From a checkpoint of a small transformer trained on Wikipedia.
Architecture: LayerNorm before each block, attention and MLP in parallel.
MLP neurons of a small language model. Each row is named by its layer, matrix (up: input weights) and neuron, and shows model dimensions 64-191. Each number is 128 + 32 x the weight over its row's rms, rounded and kept within 0 to 255.
Before each neuron's rows, "fires in" lists the words (lower case) most often at its 100 highest values on Wikipedia text that the model never trained on.

fires in: "more", "a", "very", "has", "had", "have"
L8.up1211 [138 161 155 124 138 121 140 106 162 116 154 132 125 158  64 126 116 166 118 115 166 109 112 101 135 128 142  60 120 156 110  91 132 136 113 149 140 123 165 125  89 169 171 120 126 162 189  92  28 180 126 140 176 146 113  70  86 154  93  87 116 115 132 113 127 139 109 171 182 156 135 167 145 155 167 127 132 107 170 186  98  86 102 111  83 176 108  86 138 167 138  89 109  90 132  97 121 117 107 182 109 108 110 143 128 138 176  85 142 108 150 132 162 107  76 144 128  94 122  75  97 124 111 158 124 122 118 108]

fires in: "all", "to", "first", "only", "lower"
L7.up1194 [115 191 154 120 104 157 124 171  98 165 134 179 150  98 150  95  79 115 103 137  71 193 112 106  41 158  80 106 117  97 191 123 118 100 150 142 133 180 139  85 158 147 131 164 120 127  93  87 137 176 185 142 116 116  92 135  75  73  85 159 160  91 131 152 108 129 130 126 138 152 124 199 115  61 181 151 116 154 109 153 128 222 166 100 139 128  65 134 158  69 140 160 127  99 136 100 115 119 138 139  92  71 118  50 128 119 133 108 126 122 133  96  86  80 107 115 157  99 152 170 150 167 122 137 176 105 147 123]

fires in: "7", "8", "sultan", "5", "6"
L4.up845 [187 123 174  88 163 114 141 150 156 122  92 205 139 136 120 126 112 152  95 105  93  71 171 202 129 143 119 140 119 212 109  79  75 173 153 101  87 150  94 185 115 162 152 149 127 140 126  90  97 162 111 142 138 122 180 108 190 109  98 207 114 179 143 165 145 128  95 140 139  92 152 141  65 105  81 120 118 112 163 153 103 110 163 127 139 142 101 117 197 107 101 105 108 111 105  76 132  96 165 166 143 141 159  85 171 146 140 166 174 129 187 115  92 106 138 169  93 166  94 132  94 135 106 122 117 210  87 160]

fires in: "an", "called", "named", "titled"
L8.up878 [110  98 160 157 114 130 155 106 140 174  95  72 142 200 150 138 153  55 122 137 113  30  94  96 118 147 154 150  67 124 103 150 143 122 102 114 114 136 146  99 131 143  48 190 110 114 163 153 121 144 129 176 145  58  91  62  80 131 145 134 137 152 141 151 118 159 114 157 183 100  57 121 162 191 129 141  94 116 114 151 111 183 138 148 115 132 110  90 167 131  93 104 152 111 111 124 176  92  86 152 133 189 132 177 130 137 116 170 157 151 151 119 141 147  87 150 168 159  98 127 149 144  42 121  97 188 116 115]

fires in: "was", "is", "were", "in"
L5.up82 [103 131 115 117 152  94 117 126 124 109 156 118 141 186 110 163  52 128 158 116 125 125 156 108 133  55 116 117 140 135 141 144 143 152 155  73 149  87 102 133 119 110 125 161 168 154 120 161 103 123 129  92 172 159 129 132  91 115 123 142 179 147 100 147 149  72  47 123 158 128 138 132 101 159 104 141 138  70 181 132 145 118 182 128 124 117 110 114  92 170 116 126 168 126 121  81 147  96 116 132 163 135 113 119 186 140 172 148 112 144 113 134 153 129 175 103 219 109  68 115 122  79 116 151 180  80 158 103]

fires in: "as", "an"
L7.up474 [108 139 157 159 120 115  97  75 146 119 146 136  84 147  92 164  89 167 110 156  95 136 137 162 160 117 118 167  69  79 136 154 130  98 177  57 153  73 101 114 173 140 108 128 129 161 105 153 131 134 165 125 146 167 147 146 137  35 128 167 122 145 133 207 121 165 122 116 143 158  66 115 124 120 196  64 157  61  76 165 116 118 117 157 134 139  94 138 102 112  98 127 166 134 138 143 131 128  90 198 106 109 169 140 147  86 110 116 101 106  98 152 164 131  88 181 100 137 133 156 134 162  89 108 125 149 193 149]

fires in: "and", "from", "or", "the", "by"
L8.up568 [132 198 173 139 161 122  91 162  87 169 136 115 193 114 174  96 114 152 116 146 159  68 166 143 110 142 143 140 123 189 166 154 111  80 179  88 143 141  47 102 126 156 131  75 122 124 105 138 186 116 162 174  79 117 118 101 193 221 157  84 108 141 140 110 108 160 122 141  92 159 125 128 134 166  83 168 161 157 145 158 113 139 120 124 168 123 214  98  64  57 108  83  98 133 120 101 118  86 128 151 176 136 123 127 145 176 181 120  87 114 152 139 152  67 130 102 112 118  94 155 162 109 143 126 130 117 125 135]

fires in: "of", "began", "in", "and", "to", "continue"
L8.up322 [ 96 150 140 178 130 130 135 168 128 111  73 126  96  93 171 110 116  82 129 112 148  77 143 109 129 178 138 115 114 163 102  73  98 134 125 146  80 205 138  88 146 170 151  66 132 131 138 128 124  91  60 187  98 156 168 133 162 157 156 129 127 119 147 135 152 191 121  94 125 166 136 105 101 115 114 112 102  88 126 111 154 192  92  94 114 122 128 180 118 162 107  81 119  87 136  94  69 123 177 116 103  62 124  38 136 148 161 135 107 162  54 140 149 133  91 125  93 133 182 136 144 148 131 117 114  95 159 160]

fires in: "at", "from", "s"
L8.up1046 [ 73  58  83 162 119  99 162 111 111 140 125 162 166 149  83 210  85 125  94 133 153  55  97 123 134  98  90  83 175 130 114 154  69  98 122 118 144  76 147 120 169 129 123 136  89 179 141 135 144 156 141  26 121 158 112  89 129 179 103  96 179  94  52 132 107 169 132 170 161 177  81 184 173  88 101 207  89 128 117 136 112 109 150 155 177 154 124 144 153  95 121 107 101 150 213 136 112 119 128 139  99 155  69 140 141 131 143 155 129 113 115 135 105 189 142 110 129 137 135 118 110 145 118 145 159 129 193 103]

fires in: "with", "in", "on", "from", "have", "had"
L7.up728 [139 163 173 125 195 123  61 158 158 198 143 147 130 103 141 134 118  89 138  83 181 178 128 135 143 131 144  88 168 108 124  80 100  89 134 167  59 125 102  73 117 119 106 104 125 122  75  64  95  82 155  50 115 170 113 122 108  93  98  93 105 110 162 140 101 162 130 114  97 127  99 173 101 141  97 152 147  71 115  77  62  97  80 133 172 175 129 164 157 178 121 110  87 138 134 105 171 152 114 121  97 167  98  88 190 139 129 183 182 164 164 100 105 164 131 152 132 114 169 162 147 133  87 154 157 144 161 157]

fires in: "6", "8", "30", "7", "live", "death"
L4.up951 [ 70 162 138  78 135 164 139 151 124 112  82 126  64 123  97 170 124 181 144 127  85 163 193 104 158 195 140 143  93  93 117 131 115 151  62  85 106 117 131 139 124 166 146 121 163 198 109 106 109 130 112  94 175 115 162 141 153  76 105 167 136 165 154  96 187 139 126 129  82  96  80 156  97 153 119 207 137 164 136 104 121 182 153  97  99 156 164 212 166 174 116 151 166 155 180 174 103 172 133 124  86 116 174  67 102 100 137 115 175 122 127 104  81  70 135 172 135 129 187  63 127 172 152 141  91 196 103 140]

fires in: "a", "as", "an", "part", "spend", "named"
L4.up807 [145  71 143 163 120 126  98  74  69 113 141 180  97 189 162 168 130 102 168 104 105 144 127 115  98 143 135 166 151  98  90 151  93 122  89 158  90  66 140 128 136  67  79 158 147 187 162 105 106 187 136 115 106 169 111 191  61 136  56 157  25 112 105 110 153  99 138 140 122 157  73 134 112 124 122 139 153 148 127 126 120 154 117 168 117 171 125 120 113  66 172 135  85 167 118  89 161  95 127 152 139 144 135 140  75 119 126  90 109  92 187 174 134  99 103 141  53 181 150 150 144 139 170 158 130  81 139 165]

fires in: "and", "from"
L5.up1051 [171  58 150 119  66 130 109 174 115 127 135 146 155 177 169 140 161 116 138  72 149  99 174 155  44 163 159 103 134 174 186  72  89 145 186 135  87 104 161 145 116  72 106  82 150 140  53 111 128  81 146 126 139 166 122  93 189 122  89 113 124 116 138 105 145 106 151 148 140  95 185 184 118  97  95 159  94 120  97 121  96 145 171 164 115 132 129 104  71 135 116 103  86 158 153  78 148 168 126 155 165  95 138 119 114 128 120 130 128 155 119 153  84 140 134 120 117  96 138  98 131 176 115 137 116 156 200 145]

fires in: "for", "s", "be", "it", "is", "an"
L8.up168 [102 133 172  83 123  94 139  93 126 137  65 128  91 124 131 154 138  92 175 112 111 107 128 101  99 121 151 154 115  94 167 126 125 146 146  74 113 167 146  90 123 109 129 123 131 192 154 173 143 135 135  98 156 166 145  66 141 141 167 121 100 129 139 115 210 132 181 151 185 108 120 148 116  79  93  70 155 193 144  92  83  93 123 143 159 142 122 134 152 211 121 126  73 135  98 172 105  99 119 116 125 199 172 114 160 179 136 183 134  90 106 179 119 111 149 174 135 107 198 138 138 159  96 105 163 135 142 128]

fires in: "after", "the", "to", "of", "following", "with"
L8.up1355 [160 114 189  89 115 101 103 120  68 110 115 149  86 141 144 121 151  67 160 103 162 119 146 112  90 121 109 169  90 112 159 120 167  97 133 194 159  74 136  88 151 177  89 115 154  81 164 172 114 103 199 144 106 170 202 112 129 156 141 171 173  86 184  88 145 126 157  96 148 144 155  96 107 143  97 129 162 182 131 133 127 172  75  90 134 155  99 108 131 138 112 105  69  43 150 119  99 114 154 167 131 154  99 131 135 109 131 193 165 129 137 160 114 165 131 131 120 145 160 190  46 156 158 139 160 220 105 138]

fires in: "had", "have", "no", "more", "s"
L8.up430 [169 183 145 123  82 123 118  91  95 147 204  90 170 134 127 158  89 164 106 140 118  82 128  94 114 163 140 116  99 133 118 148 143 122 123 111  65  84 148 127 137 108 118 125 136 108  69 123  90 132 197 211 156 126 125  81 138 167  98  70  92 127 155 121 123  77  67 103 146 138 116 133 113 240 107 139 125 162 159  69 111 107 157  95 111 168  92 137 154 126 139  58 153 129 134 104 117 121 126 164 124 127 145 104 128  65 110  67 133 133 105  69 192 129 102 139 156 106 122 133  81 117 178 129  70 118 156 138]

fires in: "an", "was", "be", "term", "terminus", "named"
L8.up89 [129  91 144 136 118 165 134 135 133 128 132 149 139 128  94 126 241 107 156 146  80 129 112 127 151 149 154 138 103 129 101  89 154 166 178 160  79 145 173 102  98  77 165 143 120  98 109 154 132 106 113 111 139 131 163 136 105 130 135 128 139 131 132  99 131 150 123  91 200 121 101 162 160 143 104  88  50 155 127  46 143 183 110 127 118  93 138  83 194 119 103  78 125  81 132 175  42 105  60 185 163 130 153  85 147 152 146 147 154  82 117 133 157   0  92 149 100 119 189 174 156 137 159 145 140 138 169 127]

fires in: "as", "to", "named"
L8.up59 [118  57 106 157 162 119 122  73 181 104  56 190 130 120 163 138 115  91 101 130 130 133 121 100 157 162  89 100  47 114 168 117 123 124 122 103 121 113 159 123 138 175 154 129  69 164 107 152 139 146 146 162 119 106 146  63 109  78 142 158 125 175 170 153 189 179 117 139  75 140  85 140 152 111 136 112  76 162 154 101 167 149 115 134 112 151 136 145 137 143  69 145 125 135 139 120 141 105 139 105 180 147 148 133 127 125 120 103 149 140 154 151  86 104 120  88 192 161 181 153 140 123 108 101 126 113 146 157]

fires in: "as"
L8.up426 [137 156 127 168 136 112 100 140 123 100  73 119  60  73 171 127 134 124 103 157  91  71  98 189 150 146 129  94  82  47 121 127 149 128 117  83 126 112 151 166 139 118 187 113 121 144 102 100 130 142 114 109  92 182 120 166 122 117 139 146  79 125  88  85  68 141 103 159 127 135  64 143  96 138 111  89 149  99 158 126  84 128 209 132  81 201 109 112  64 105 157  58  99 140 138  68 177 117  94 169 191 134 139 104 133 134 143  70 121  67 179 119 116 120 205 100 169  87  80 140 208  93 122 127 101 115 165 155]

fires in: "was", "is", "were"
L8.up1118 [115 105  81 168 126 145 153 142 112  82 152 106 120  89 125 156  90 149 147 137 177 112 163 138 121  89 124 133 108 163 131 152 130 101 111 161  98 127 130  68 150 109 125 136 180 146 115 170 130 123 119 105 148 130 156 122 137  95 164 105 174 171 143 157 173 178  70  62 206 134 166 120 147 108 110 103  95  73 107 132 146 165 113 107 127 138 151 105 105 157 164 177 139 102 110 112 138 114 133 181 111 129 101  60 177 112 119 175 151  94 110 116  95 113 119 120  98 118  83 107 124 134  85 153 117  89  72  85]

fires in: "as", "of", "since", "e"
L7.up71 [ 86 106 146 155 129 123 165  74  73 122 134 100  91 137 201 155 115 119  86  65 142 151 135  96 102 134 158 120  25  61 135 144 111 136 139  94 137 141 199 102  91 171 117 157  79 131 167  99 131 129 166 172 130 177 208 164  96 138 147 118 173 181  87  99 109  78 123  97 148 111 122 102 193 126  58 146 137 146 125 120 129  93 142  94 112 161  59 188 107 101 125 129 124 118 150  85 137 175 102 156 145  75 161 138 141  96 140 172 100  93 127 160 129 146 193 140  95  72 112 138 159 147 165 122 123 172 192 159]

fires in: "an", "is", "to", "was", "by"
L7.up475 [ 74  89 126 166 151  52 127  93  95 134 162 126 146 115 165  91 135 104 133 127 179 146 123 129 109 190 155 157 122  98 128 113 128 147 113 106 166 143 120 156 149 133 190 145 152 149 114 118 114 111 135  83 166  99  86  74 142  98 113 142 137 162 101 176 171  91 112  86 178 160 137 148  98  81 121 141 157  31 136  88 129  87 161 127 107  65 135 194 135  98 161 187 170 119 117 175 152 176 105 178 113 145 115 177 150 150 188 104 104 189 123 113 108 120  78 106 107 112 175 148 135  75 172 110 110 107 110 124]